{"hidden_act": "swiglu", "norm_eps": 1e-05, "rope_theta": 10000.0, "rope_fraction": 1.0, "qk_norm": false, "bias": "none", "init_std_qkv": 0.0403, "init_std_up": 0.0403, "decay_shape": "linear", "final_lr_fraction": 0.0, "batch_tokens": 32768, "max_seq_len": 1024, "doc_mask": true, "max_steps": 15656}
MLP neurons of a small language model. Each row is named by its layer, matrix (gate and up: input weights) and neuron, and shows model dimensions 48-239. Each number is 500 + 50 x the weight over its row's rms, rounded and kept within 0 to 999. Numbers have three digits each. A neuron's up and down rows have the sign that makes its largest values positive.
After each neuron's rows, "fires after" lists the tokens most often just before its 100 highest values on Wikipedia text that the model never trained on.

L3.gate243:498560467514474506482460436483501558494508431566545583485583536508504492500501514486452524514479453513522572576399478491458488442481391523533477655482490485502445540423471605537563489507498513501455465434589463498424488515486604466420576544442454521437505534413485549471497481465519516415529477482499422383574487517457480583475545459457506495408436382509528459505542462519504472493529551409479523431439394440584564497476438466513515475554459451425543521490608466543583465537498596535493506532503476559508505481434514539408491510547460524544544492503507429469565413470524535522
L3.up243:446501524435534542545443433461510503485486524489537464525489519487579456533473531463509559531493463525582533539437433558586544508478440569491444505555503405577501469425472552481546466460584537528455487446568501511530482462456407488467495511432508483473549508506518501463466446531472502499560448463553546508528540626395489572530494472597491404662504485546400583476518501546501535407465526431439577446542451476452445473554579417544501466543468504472433468458557418549492548519500549448558541453514495493324539524463573485507536516411555626455412471486503471538488386484588489520
fires after: " | ", " (", " B", " (b", ") | ", "; "

L3.gate196:553477426510457457529411536419545425505548542554574554395535582424541604500556481405562458465496507412425586601545575484515547475484519466561452510492464579563515490463504540566527498488471442540486420468468481477428523479519535536398510515449514491405497515470524485604557547487452506482526440532547540452538577558476542622503557517446533509489496478460424522467492550490458519432479392566482507553487497568464476475493422495499396577419478514408622428433559501515505551471472382464500472478454555534564512414485447547544464493467436452553537546504543565441552549477555492547
L3.up196:527494493453543460514468525458504397460445438391502482484499558508468480567474534433527552480456529473525564467542417451541566518407565539555564491468564516571456490504503549481653429514455518466478448437508449405506515410472405492531498443530602531432538495439497468478469436434511375484428487568559546453538549556537574601421515496561477515446502557566416525529480529482591557449543463511473579479464510609450526406523515479527548520521423532431552537471512448465619506475473498468492557519441415489570466456561472569518508502395512510520536532485463374419495456471540512604
fires after: "\n", "-", "D", "ee"

L7.gate482:501480459453540488462453510485505435553571519450566425445457481345498477546541533566409476497499501530532497576444463549543477451484436488590480460557482592562572545589519526501470509471459490595475470419448511614562506498571448501395554523474487496505514523509506485493536413469409389346530580523410537421513435554408466554464443481458520524566539543501516515486411461521518599407552535433475522607491572536570447521610487460589486502491490468539501459518428563563546525492573512501478519415475513544442537509473583404473517417486562494562535504489466430505456410499440496530
L7.up482:387507450422492465439458466513494568646396535492492406420534575456460454465498534527436472488454430484476483552520465501561468463525459424472399459448546571448590458533445475477424496547433507511411636435494416506510489519564407509464508481518484524483457434386453554457535361607566426471543575437475579540485403493408475532432464505473509505503465491489585533489474535532493539537522520493455479557445436491484444602552436475492425510514637485484434496519422537472507468521431451516483538500513470483472488463385473470535518404489577530514490593510496579593514461460506512493
fires after: "==", "===", " ==", "s===", "."

L3.gate360:471478581462509483467585491528611433541510556464491499524544523399554519544518468508500408496460481544500442416486489539510499462475472504500575448408482593562512496504440429588509425529468422579484552483466410539481499451473533526421486483483413563436482502511526530536544548445507506586505498506475453588408529536502472446543531499499535429434575508440502514506439566625495393508438511446428527476489455500484474495512458509399547426363498473510336541519451487518450466490466511480421447626565481461511559441582516492615468476493514541485457488427450408437526554470393557512
L3.up360:528493497603501549439501441447602489546519398607453568553507680491458468520535422554554587487433471473546412433484500503533537577577514580562557492492495545577429498471427471596548492586464522487493517547433505487503495575500486531463549533456498538436488473422455526472597513510460464514484475468503484461520515468432529477509603548557567486519559528470501470413421506526505497523382511478424548479434490599473503484449564551495555446529582404520473444498484557549465573548487540512434469460493428490532508508601437563485457490437667530482482464525411485570600533530454527462
fires after: " |", ")", ".", "\n\n", ") |", "'"

L7.gate551:502476464558489501498519484479530472441510510493560508516442606398393538512458524600489514449406433531573505423499487490490593475453565406468450457498498512514508444554454452490599554509458526457497578488417578471461541489525506478468507472455545570525476398496513443545613442596396481500562570517397543475543530514540537545451566432475427618512460612415487495488486486536480522417514463480556389485587572574503493566551413454502447547412546511526493550542526521430622447452556441526501474511507542496516462483485502453486473415428589517498491607493542570477419399452528520483
L7.up551:526492498598503399425481566512482455407453482547541572471507586480526585534439442562518522544507539499531429472627497529491542520544528458532466516545505482466462506558482474499489495435500523488530540503526498542502606496531498455481475530462506634493408505438467524450509503532397463571483536505441503456529425426421466527473414479463401493478528512463463445491491426461520557532502498431525531594503444553473528516554394444486511572455507438589523494514554521537464402527538592541398459418582532529501552564623550415594477492480548511527553444504385556476492505427421474585
fires after: ".", ")."

L5.gate137:463487425502507497429429507489492477454528475530566552413504534490417593478499510515556530549480409534448519513547470483422537484537471438451453407456530544409475479508392467549531540468497392493510468459447475485523519520473531413413559561412617589661471526508465498500496440570523500549539517534433577536441524504435414512553594459443454427509521547470553519451397491487503400445540470479523542536450522480492441476505448532547522349449555534604533491528481493460460447544486543534493538592550475511587524535432540524477524514510557589481465488472511565573466490490535489554
L5.up137:508511393531433536410470452505570413481558467500558485487473457467568502405484515589527661539482511457561496388483422549536539426446439489476513534456498580452554441518479453530542469495571478543396516487525498520473527498499529506561572498514512510569478555550456503562558502623441417454481498531520438522579508493495510576525457434525557509516499515516492509555379559466537544518520541510563445474516512460475412488450479461503501498471573493473555492541406416400548548438522569558506590523524369424650560564516530438488468500430563517493488468603484459517530406446540469543
fires after: ".", " |", "36", "\""

L5.gate431:501502495385531524518487455470532467494589503610626550500426543492493434513464566527416445511443503542447444578516585576508543480470479479578467440529446489470535390553464540420494447554357481532505517491535443493444495551442428518536523562463520493549542504429453500497494556451440441511548527459459437549537467491503490492450503484556470587524509585551524473525535463513493463490586539479450401463536491578486490404509515483461397522556541511526538530556487603392517586474420525557521476478444561550506575546480457471535494483535512514443420445572496527572406450543537476469
L5.up431:414503512432571451552464508455416528516459486549525544419496553524463473498488553498467515506475464554424459463414517532493510510517520491540400487500521495432488521552478506462442537481452420420424443479448434437385539452479457547517492524450553432419467413522476370633513516460432502450540533541563495504472548539458549559502526517513404570423523576467538456514498373456482481447486528530555487495489491491522506476594478518427516479546512478534532438560434546467533596404499393543495485533425572506577517471477488469398554504496518579475529462473456459427443419519554434567
fires after: "\n", "\n\n"

L7.gate627:468562492546475497474522443448476412571467515514424393541532409477479488487556467521573484477456487486510474566442568516562523517495493404449533542456401514524429479432476544473488470494618511516503450463416495483455553485514445481584520476472484539530516523419519392513468444453495498516550564458444537551553446485504497590359607545527471536564493445432479488483525510521512508451526481445414554480534466420466507560540441469542502554416502565516505567438442579422476538408512471473504540470600578483508437538508496577496492462446490418549524531511487453658450468493539441424
L7.up627:451512475488647526378469530493543471572546568611569484463509457466507490557437505483437547451531512564438432486573484530542464486506507546446488485461442353464492462493528446567521463466478582396426502436452537490454528460496540521458576451460506539500507439514503539495616506493494592453469598492566498516522508567503599576359552486501504437402487548489393478518577426502527490503453470498497415533570500526523502491502513543543459488474517566571363570579612526564564372532451516500487478487443468521481509529496495491603420520442531555409514438560518450483437518523434485529
fires after: "2", "1", "\n", "\n\n", "–"

L5.gate306:486468581588553584479530407434402493609510463529534495548431424512553513462517464501504411531519426466573422457544454483431474460564450406478501593522536495512516431590471515620503458516495518404384483501516415502510520582544448503517626510525442573542466515521505529533492425450568440457444428565471538499422461576522568462410450575397527482510553511357478502539527559502581529532508566409469466464437576445511530434571409447485512427553431565594553558555550545513542470516462476507531504479512526487525498562421507544458408540489586422550575438499471474479512485484539556518
L5.up306:490452465548502520484494460502507517568561449589610530503457426512533526433624496524427553490455522507511498483447502381474453480421616505446434476459550448479574570497514492524350493478545444560542443619439479588449542388569451579495493411504418466510505558520599389460483495542574471441425434588559518507535518520508488464459548470458517589514519443503523519551512445512523475507515493463454511469448454491472527542479435476491574493423480520517521486539447582438555559509528460523519484444430446462427542582403459549492515497510480597489563547519489473448524514578470521500
fires after: "\n\n", "\n", " Par"

L7.gate587:464487486409515459495438393512506495462509380523561510516521517572580481492514448488494524511462485497458482520575531517458515497522423456454582499506431528476514666476414542476435529390493508480477549507468501493523592563489506503432587436431434511432467452414530436489474391477401468586414595510577524394579540507507375558586470494520472553535541429446486578506458514512436604527549495512441393523490543554454519517490460448524464412523529471519551506446518540479517458444544530364479504524473473563405438565465525525479575449494550537448510439511496485521499561499509545504
L7.up587:544495538526530495483479411594527521455466531578416490550455540535551533476448567581497494515458483499499453560508399578518439380453510446491424428522473585542487509437522563474579542444529397508486445479442539485453522477477455557526542558572411500485499572521472516569525515451494462557518473489583514530534558514512546448427442461422519463472514517510495467478466428509409463545521546490524587506464588503421525458450534544564569557494565540538497533554504540549507567453502504435454520501514440505535496450558452370591495670505502465460500470554542511582530531518545385436
fires after: " B", " N", " D", "; N"

L4.gate136:489509585437623393541642554479516488533525421555499501505527547464491589512533486513446476434497541464515522570539493580512479505489473404477522577513528611471425514511407562442539510417514556595481525577437419482486438560542562455425549512519487484439464479585547565541552535492447561480450405566490545428484492474470454521529441435566502364458528558500446576470505447491510512584474508492446503529487550466523521488474486541494441505574401424460610420518499506439552480422430457546489477478500498560528450436528493437457477476473533589562520516458421457510459461432529529629
L4.up136:478329430441506425514566495558455437552486434512545490589435471568586510525563428466428535573451513430486423460487467494516486491469510515455517536535570517495394493448517568442486521490434499415466495460472511488626481508511467407494523497513451483544589470547540527447512463527504477484515480510507529520569495516501494474455532544547523473577502489463493580489533537399547506671505523512517646478501508510522486493530425475461463400492518497471433526424537470500563496500507487526421517454518445569524455473463555499477568485560425521542470490518434448484535458467522487532
fires after: "\n\n", "\n", ".", "-", "'"

L4.gate699:455486517430489476455482484362484504498493518427512496491455535444532537455442423434506470541576557470465522508483538565544545507515474434567483420524536482502480455474495572458424493540465581569426511496401554531523566405528529483552400525436484499486538529432471465491476571503502444421467481526472420525523442585444556445452500467500395464504493397446525545376453469513570473539544437451509523446512543445499505524484482523481515440505560546516510477550441597464532492470521428476552511569592472453511532351503463527526573500513484497572492458469556450494482461462543465532
L4.up699:451502585471504507544407489511538522541487457488479491501546515533493463545532500495455518542467553403527527543499487517507500450482478557521540587538481508532478544566589545514537532504469337546474503436481421570489468512457490535491444490480464522502435408568593391545489541432561539515540439455501510387626481495429487486416524507517409485536465486491534482494522481494514521470524514425509554447496611507427440397572468579440532576478469543540533483535469539593435476473414370620472451601502522527497524507566606533520578527478473533457577504552475428513519439555494474560
fires after: "\n\n", "\n", ".", " Mc", " McC"

L5.gate269:443473535489521550458460464418456499512453541551506435537508528461518497582472515522599441372480527524475494563505483512569509581512439546518489526492556582622470469490504389410447615545483544394495574488415458526442556540498487499468548449478463497454533518555532528512470441542468505477413481516506586640506526528502495495480464548518533533473547563485498572489496482516531523509577516473461478541526459376517429613459492409575479484524509530559547518570450463439575466542501506512490591549679534540518581461530447528459479514582527607536551442433498462460489563482470552524
L5.up269:466502564530548493506459483460484480601462484628485423486491460607506434526410607473534429498490547531449524625528509517459462568498558512552465470514532518446544514515476489423511668493459430478473517458432575497588578500481549527516555545531476499507531454491409483484484437467438502464517567489450599475468544471482512491540492531531467552457461569554446518503428536512513568511546548556430483524509461511543545507585478491418529621470548559575509518472554412486531499488506450590393491490454594436473553550429468539426462483511529547548570521568449450437511498487553621457
fires after: "==", " ==", "===", ":", " career=="

L3.gate295:514419501515521438569472418478572486423492560464546482468573530450546459556458487528520495561538559515577572510479491420486513484444470563607556454570496456482415538387548470495545544551493450476563438495519476484435532566407448443477489474482491542484472526403506509489402560477473445447540528425518518480476495508431457509532550575580529610541555479399565425523480431547492407491454417434594523415477469555452433424534521384526475602496415480559485476502484558527499563527471518497513531563505516523513445460480512546486580479588448560475504593462504501426510505570535550611
L3.up295:547480472478396542502505519498499448517561476537514493474476491560466574508497539459537542566492495477457519514543494548510494502499428432555469540452456598526511434574572517490364446410517598453489469446472496542572462486571461499438439488508442498433511542536418525498563424479571573442483543582555541526554498503493526528450503425472487496473578511544384460465432464488555521656532528472478463527510516460414543562455573564476466407454452439534499547437450477483435499469648522468610528519596424550380497469433438425483493485438534467494524506472465451526418476471505515519
fires after: "8", "0", "3", "4", "1", "5"

L7.gate367:429542450482582475511511478462527519489496408531508480558469533555499474517491529508434476500531561486542477460491447507510400455421397419521349572473486506542581561479566478556516515423506514505438581443530466501455436431433492462538507465513401484511549461537486504538525479417469564475496572591516466534467438444554471466534537481527399415413481577499447508597513584489502483555515376539478495567427470519459457476532435493504466500434485508416578530491568414554562507544504534494492612552465642543466434464476489384560509513473473576564460552546420603483547505473484569454
L7.up367:545414396516507536462496470589510487504484567452467447489484531477529532497501472452443532545391536511520471546428461580469433487482425560444384555510529516481578553581486609482469497499515486399394418518537436490488512449475472548468555510557517485473490505518416479525424467505471566500525493530489468466468537410472509585595495448538503463503434583509488587497450434432522565592521455394460476490424609520488575522539502427482567445465420497395527584441542469458455537496466590454555498489531512461553523532472560456545451491465550441545453495485499530508509425450487548488
fires after: "\n\n", "\n", " G"

L3.gate68:476419603607588530517509544453518513506508503504488451556515471504525549516483495463455485561460478494455474415460461445435611470495495538472490544501539486509573540514424492530549604540531459489406381521544433323514537425459490484451509525527471520530413424497378433501483453463496627502517484568539562518451480434506484586530486608554515506546501478492486503486568518518566481497494509507466537380477473525492478508468522522497439425461487465560495529461481487606466480482431508489517534504541543502530524503501539535623427475497423437482494479461532456583577483527560564497
L3.up68:547450502429463487536352525444534474553439492428548442482538426530520510508528610418421493451449454509483496544563491423572608529578458444443471479535568487512596496435348529422525510514528522427473511570495558588584570433478463432461456479488519442511463609526595456435521523560521467486513496536510524449508586610492528472463475492502443545552514451547619492466500427388541514522503457524547533497537448512570538585547474523442488491402504626484472456514556500519472468468487652471532385455467507495482424459499550465388488487493536540514445479523485550487538473460529541520
fires after: "4", "1", "3", "  ", "2", "0"

L3.gate673:469604527565535530466487589477401548501548575547587527476508539487500497454526596594504504498548410495478488479494502494412534534523521576441605571457498569601547519475512548453560532487390437493506555414544422582500537471445522521513481638464496470513573531448506556437609539494485449333550510624449558493513481495466569420385539495571506551484505542544438501541564579424602524497506558496552580513504513497466547465539475457530520500482551505412476454476512536442476452468500550532490426573510477442526485499476465501542530489409520429464462548452488475538489477494559559501
L3.up673:505623517610503549545444444462435510485537521497522421505515501569510469581505602541455404624488509550479473447474565415426523480511461475458479523539578577485469377493525473497543589453424468616586493386543506499452536467518476496493550547485580532455524489416463479538519436484487415565524476531478545570416554496531543487463470535496510426572489487474452434582462514422576631418455471608450529548493399427466483517513560417547484501555545459541499519494515568509523476478509446422500529475405523490452541523485544472482473520453484459581551434445490433623504392466625559394
fires after: " M", "M", " m", "- M", " P"

L3.gate358:513510538469458483531482513442389518561656565501589511567546500450581531493530469433478477454474537425466514588531574436531504495524534500575545466488423550518456488500516429504468509408497632415520476468432436569466417538476509524579537489433454460531462546449437535527414509497555442519460500473484519544451440460489514468490554531496454470442524471585511417486488471552562471439518513437529579484464461453661458461469405393513442463433455536552530522581548530477439560572481504516465594428555527406569532590474533480464531503378551448433476489463498471469445518424451525484
L3.up358:494451470546524416497582561491489529452532473547554461621533421507522511525412483413434537492475468542551480502506528470550492437537408524452509520466472420448517533476520401608561522529600513531569501518524509526458545511524552558542520408461516467507473511490455524547406529479514468485474512442501540465512413485543521507436525451504463540540488500491465540498479513414418549530560555375515585473445449472503439491503503438526555591524437473515497532499615475483479519525550504554421559506489424481429424412517460465511484493496484609418514426516546365451584480517450451533
fires after: " | ", " | B", " B", " (", " C", " H"

L3.gate417:481460530466500570593536482469554496446499491571532464498551462479577512458559536444504501499457478547555476459507556557432549482446486480535522556492501559615478493459448394536461503421459556376456445465510454488515423511558490385523479467468535507436470490480566493491503548476435474446470540566579528467499503439565499511482548556433543482453555491640396465528497487400508587414522451642487563522509551548446494485476485523476494438517506414422485466522419470485505353521473466527530477509452482514498515500537460532538594518441552518572473460445481541538496501422628486479
L3.up417:455466544487530513525606553438599481509424443496527471501604418490471462506517584501502433437483484433569506534425566543522519437463471563511472499476534515540515435547463468594467494491479607471547587509507455548606398547565561444489471423487545480501487510604441541511520481504454491521428489520462457502505552482547473569483512494368473469434547488534462535522560547440528587425459465555488506482528473545603530588495450526505517519527454465543534477485542512546453434465506476628559513551495504504543561602544604519449557495421441595497439472508451566631420511417497456506
fires after: "\n", " | A", ":", "×", ": W"

L3.gate164:506509457548615508423529517537537514504550556464517493505470496511577533513538535523530526484525459556545501434519472491571622495544544530501540396498515542462475518424577490498600612458510396354502458519569489517439509483457430474495573623550453556428510504535490568525496432435482455493560454432434528501460466417523513498458508512526491561448524575461556446496533554532542422498546477477531447509434388478471427395441429558581536489509449551491485574548527538431614551478475466532471478623505565602639552498487544521533477505470568506506433444464493402548541499610474560451
L3.up164:498477555570469552594525576470600508445522529445616398540425504464414546496526588497451438519438512523482426546470538492497418453489505549595499533519502526517497523578597416531441498482506507533589506508510453525571487587507499490402483572403526520544553510521506545413490530507423591398520466499362430521493511477545406446518493518505555504434514531490452541454466546506499521416500515537398467507411525467571498489476572452498467617466388447474494546522529458483458540416517518508515419473477461465427496494539471473510425509477502524531541494516504500506458518484515525502
fires after: " m", " M", "M", "art", ", M"

L3.gate52:522438412518546605465513483392488554488522388519600541419540536499464450382533481605443483564521425602522496544467469447548503546407500560530531536504484457484593595535503491587686568481452517524508572485583452426425502562426531517393500566528448534492535549489535533548472478533550572541511477487457512541469555557593483500502561402502516468470586522502520466460503514518527502509526451514579571522541406514510483416519593558537549514407456494443545487506537478503451490445488493430510446524435490480554523435521582535515526466557474488494567575500472431473515497367523525441
L3.up52:509570545487486507455515493476541473541537536527547560544447478417567464497531476524383574600477487547476496423506520496552511471565502549459469422477413503507576469483476527549491524557560565556409501477527484478506558492520477528516513572528506524448430561517545620527541507514475526575497530483593453541447615529475497447491486499404533570496489534520480557558461545471542411447528503515539436542483505499483474538486473524484421446460528533539521486630519547474605508544517513445523474512486423512457378447601529519426536503541531483470487472453576517526473516444443482489
fires after: "\n\n", " cred"

L3.gate671:522375356516467546575511497529505506401538502514491474527577603446557509512499626537536433425498449526522524461512449603547445531538442497423521524502529585509496563437487471498401446474513518620492416471457479513486471513537514504444502413557425509453359454497613487521469509405457512507555607546458439453395543501429446433517514413520422491443439432495472539560458475477499521518492508513456481499548443492417459434523440546415519437488425555528449550460441474513444394494578462502437523518491544452441485474535544441530552497485502479472500577471586564467570521460559436482
L3.up671:436507361487544462491532530522577484489462480526457492516457482476497518486456519469492499534499511601588591552535345478484478535402460457518564494548538496503447533565474472564486461528465517502505493435527571550436497394511561577456351524477458550425426585479521514533457450471464441577547516535475526463511501540569452385545567437562497427571504500584486472524504498580546443495583415468393540470481415511382506414539450560506520468490534564541550497489484454501519506443476521511412541518525630585536484552549589458480489503540482499629381498600554519468513556484496486511
fires after: "\n\n", ".", "==", "===", " ==", "\n"

L3.gate559:504542483559503503564499570512461529554523481613583392517514411459496557478467457469572542475453434416436489489395563408497509470456497521435479462440527472441551482509503540436388449524632550506439476475482520497450578478446498494453483522568501459564527519549462540539536504482417567482522491490521484579529450535546495543459600518529491484549452523504434516452482562617471398546432512499475477456528488490526666497459436590464541434514456536504530508496526521505457476490501531396431477570567419589489543484498374488483586519408606529482413487495494498480446533540487547509
L3.up559:513500506516412484598497532418503545567480566507572516482508475538542430405509391471460472547457513479554474484574459474408496570541556465488461486503462409508551512520563518476484500498467521428407579533479501494458566390544544407501521514525511458475572439483504559486437481505539479447545564477467446525431586509524491467545446405518501597502485461510534496522469534497574580473487569522548506477549509532524464523506409492435533402478492553470357397557442581565374562510487489513502506483412503616493457433552512396506467534513463608518510544548535654429539437483508492519
fires after: "1", "2", ",", " of the ", " |  | C", "8"

L5.gate3:608456476465506481508460561445458501530475514511561511497504500527498528422450498512570564530496526460459553470580481564439568492525465541443433502563582498542409482435543435465476486431411530551462461493529482522422482525420475427563506526495398437496494491564501524579376505462468535418522450554587613456590465559547481525563466499505525524532544616534456507568574534447556487447467474495437527480377532507426496446483441456489511477410455504481549453453647479553628524579493551467596515503532444468503591488579534488524542578467504460489501506503538489451464512577448491565
L5.up3:449401473465456467498508502482467517483509465556508464428560486447515520504620491495450444437470453506388483467568501515394469496569508449428447496483515496465566430530556522486526478441505542502528598483439498530404473531551459618563501462523444485376525525584578453494504540480483480495500467606502516585471450538421530551512532421528477406561471491513438510389531474470482454536461424434451427457538511528480507376458486516449531519486475506538548481494533455487467393427427556512514575473476474539619480537446556452563535507523396378476579468526437489488448432446505606575
fires after: "\n", ",", "-"

L3.gate285:468483489558464481522478460423501535475559499499485506500533429511528421390493560488412519542543597400520532423590530551435499533532417487530528523428596565544480601505437433554441514505524509516581472489579509425507427503447561503397469470535469487446420514504483458476480500519438435476548410512574393455452571496471516417566494510534547518486453467498522509509499488556540543537515589536576491513409497504576478470606410515558572491491537458531567477484565459584513500498529534507541539487458482583489528458479536497488396500535373533508528489416445619613523445437414397481
L3.up285:479465515486493454556592501515520578474607454507585472557466577460453503478539371534442561529420598505432504439518465466474482376533484535490449508521545575478480506544466487552447437551546498548498525555587444392457443503478426533505534488518488452449468445532577507505489528481515603427514476555464369465606448538414459563445465518554468518433501436445501557483531483529514586512435514621516466473485451469567474464524541455515549647577449437607491496496499504435499441430603472523464483517489527451496488414456441559543513517423564517444449456498457408525485464516436474457
fires after: "\n\n"

L3.gate139:472451486454470585480462581428618480538516434416555533484483518490436530559596428443534511514554626576458624520505490412410501516559534482513533493529527568544581513475550516550530534513551558490505523492516448396498461459355541540498409470456505531463565402423515527576456491553468501448537482581550535523539413550579546576480491533512439432450478493389471538440494540484430444531435441546545401446638505478490492559514556474465579445532569468470516459467433553471525402514478443426511552482472432497507478547440545577487486498515545442580561468505539554458464525493464446423
L3.up139:557460461480510488467587602464437480535519447539409569531467394627405445555428541467510380554452537541519563529550522570400522565513440476561414455475535476524505484500501496519385461488478584537531495482461458474486482525540518502524531466529552478398569531522596526459571554511498523537451661536534512529575543524469542497543521460486425461523529558512489552422467486427485455434513448507573479486556389536502445448475495405463519492539487484527480444512551479516457424523555451472463530468498478456470513459465522543425407475545586543458471529475492460456474477483468490566
fires after: "\n\n", "\n"

L3.gate581:564477433535572421410579449402617460526565501624483511536581461418483495529525541569526482500510496473542551514549483542482468488452443552521563524407480466542463622545498584454579490401447514484480485481551453499499486535484504507402458511459473599506414476499419521449494587506454487428539524534576420455525533555562458500543567490464490406518493583505527521545542435523483506459441491501511520507493492516526488440424482469501512443584333462412529530604528569553492574547582512503507430453517547479550563516475521517606471485466504480511523497505387484477539503517555563597
L3.up581:552564497551487471474489456538522527509528486540489481558469479500496566445509433550421466437445458471540497465469497523442460524407452470521512508426482538408542541489577511470607537465464475495520496466534502541538458582484481523400533609485426539512546561557390541516577579519491472414537505570426511535561480530536533511557569464493561572526552457500417512543566512501382467550439444458426503519495427513525478437435577432523579453522413635419542491521519494418464617550492422542478384448410417418420469531522418479451506494529408531537584567520540522464497542505615445585
fires after: " M", " m", "M", " | M", " in M"

L7.gate23:479453477528497562556544518544525415466516446455453501558510456431537530470510479534540561497482545473439525548532535488526458564511445485374569512533534489551449448523516592538561473579434590479459619464460476632548484608495501496542586626541450573539513476510437516571479440440434488557556561445422474524475524513457574410590507519532435481461500560466507547530502476510567543508506370439444530466482505492453513470519506513435439342557567440530503507520493513433430550546450518470447554556554553492406543527474505550568493448456435494541486452585515563517467452533510543528
L7.up23:531350526554494500465468574527477471467465473560525538423454504512623469510461543514513536463416430505514479491586476564541497453486423524457488454478486505441486467409547508479470474536533530530475544532587438495549467482438485494496437598440536489506487520529459518523536615439569616535478450462575491470475443433367506521552467495480483508548491509385514481434533439517555601538461503475506482516506456491552509527436443436487500512457556566514489532582451471602530455569521516506470577507463464540388523464495577460521668453492540439560498565402441524526551521545494540484
fires after: "\n\n", " (", "\n", "1", " (#", " (born "

L7.gate351:501422510470558514427637507490510594412509435414455465597532478400524484479497457620518543501471492513469572480429435440618602479489517538475462454514519487487448495487521553491494439477614562559478487474510486450472445433445474464528504417479550463432427504503502509432518464519532546458556521552595651557512573543487420590476575459537530484523515573441518550487533479530532488469494532500500460619470543476519411561465433587537546441455470581444529531544543507491553490483484541486519484441461479505539508502466511359486540504520502524585540484423474398566535418499474518495
L7.up351:487594488499521504440528515540546544476528383554513409468486450484443528500597422492477391469482509501480515488462403513513505562493545407471505469554538462491506445397516533453396470497554415597451555516545481544507498636493480557534406463486529487511482495482454455509504416460481481445474468545531547460437519510490544495432558532381546511582492545499477451457546514599429477468552511425447461467584553503534467511505499532504471494401424479539534509586492550454508526431557525535597524544478418451545418518474547446508450497468553559570483473481516418416540486499427486487
fires after: "\n\n"

L5.gate101:402516478534540545504478500478521463403458520409395446490420489424469552431481538468560623430436515424472378493582498466537526492555515509457481393562524457433509492466425602450566582437540501545530501505445502566481442481509515552500498496437424471523547429548470471520607475446456555501535585514390467583446485512463627500519512474475495450559505543518517405498618499428484543473519444547484467479530571608530561502504432515435592469506566535601568492494457423428491482488491621456509465556493514495495506520521475472488571489416467499554496533531466520542501517536454534573
L5.up101:585454496522528538480535551519586437554559443424448502485452500497508585471501460498440510491487402486458481485590540522487480517491481423355519553479567528508503434494455577515539517497466545500562619473495502495492491459532363413449437453538478583532407450519510466577377528471457534482508643532477563464471489491454462508537598518538491574503506480505484502588603402448464440542540480402464507528494540523355515490565468524401577527407481496439420456456482466489459531483489567563553499435512472460443484508542510443534437536486693515511547478540488515493556464476475436637
fires after: "."

L7.gate191:539471562511510522395476518539515570537472471448511436519535522469555521525475598537504498566422420492609508507596464566546528480439533453521538539565536500541538487449479533504516522452497513506534486506446567472450522561472485415543458521508492517610489524496438550478443440486510476443391473521445500555430461487489505469531452509611508433538473496397523372443453453375527534467450503464423494540443560569492507521491536484527572578524455470501403488492629562525472484447583503475515566489455505452467522413492463495607397628489513416539446516603628561486550541501469523501
L7.up191:489608473546447503515384486467488491466516533638532525503457478503517392492548526537410517367514516527437462488485470393511416457534433480494423442488526528426478449542477511501463432526458460485417481553498438511620490390534519474503610421527435489507478409530452495528533552533531460537511511535494551441560515534401535533516414516525488464498433502658543573475461541470518453463433523443576522519414531513531446505524507433448457580537502523565460569481480483466504479529493487422545567496452588500490446610550544429533464467523573501460490509486554407564459513438532500523
fires after: "2", "1", " W", ") | ", " ("

L3.gate669:472463518563580463501510516458505472597521469453547498508466485507487422515426609511550590547459584512570447493487531434499469491448483439554527525526590570481530489447488608499489460452448463515487518433525440531499424626455448510455517493442507489417491466406554478448579468494504508508382476579442540446456559492450455556446388469555488470556376520524601467467508550590479518498444569471513501499479457552504540439539570538514483559528500487571478535471571477429506510491510533584502510477536421503473437503523546454563592498422469583513512411424480505528461539536519507489
L3.up669:513541423492468522414470462497501447462457548461485493495478468404434423428512527510512553452510529549462479491564496426479447512441503471545553473542476525466492478504521553467507437463390538610508542513540417523499433553456495446520537483539493523529468503520590559543632568466499547444562483538454464576563577554509452556409493472526403504595511508549510462520475537436493474490557496504421517498519478549570469513546496480457607493565397438417467471501537502507485566546563542606471508480526515531442441494442555488581619513528448498587493461518524584409503486498490474534
fires after: "2", "1", "–", "8", " M"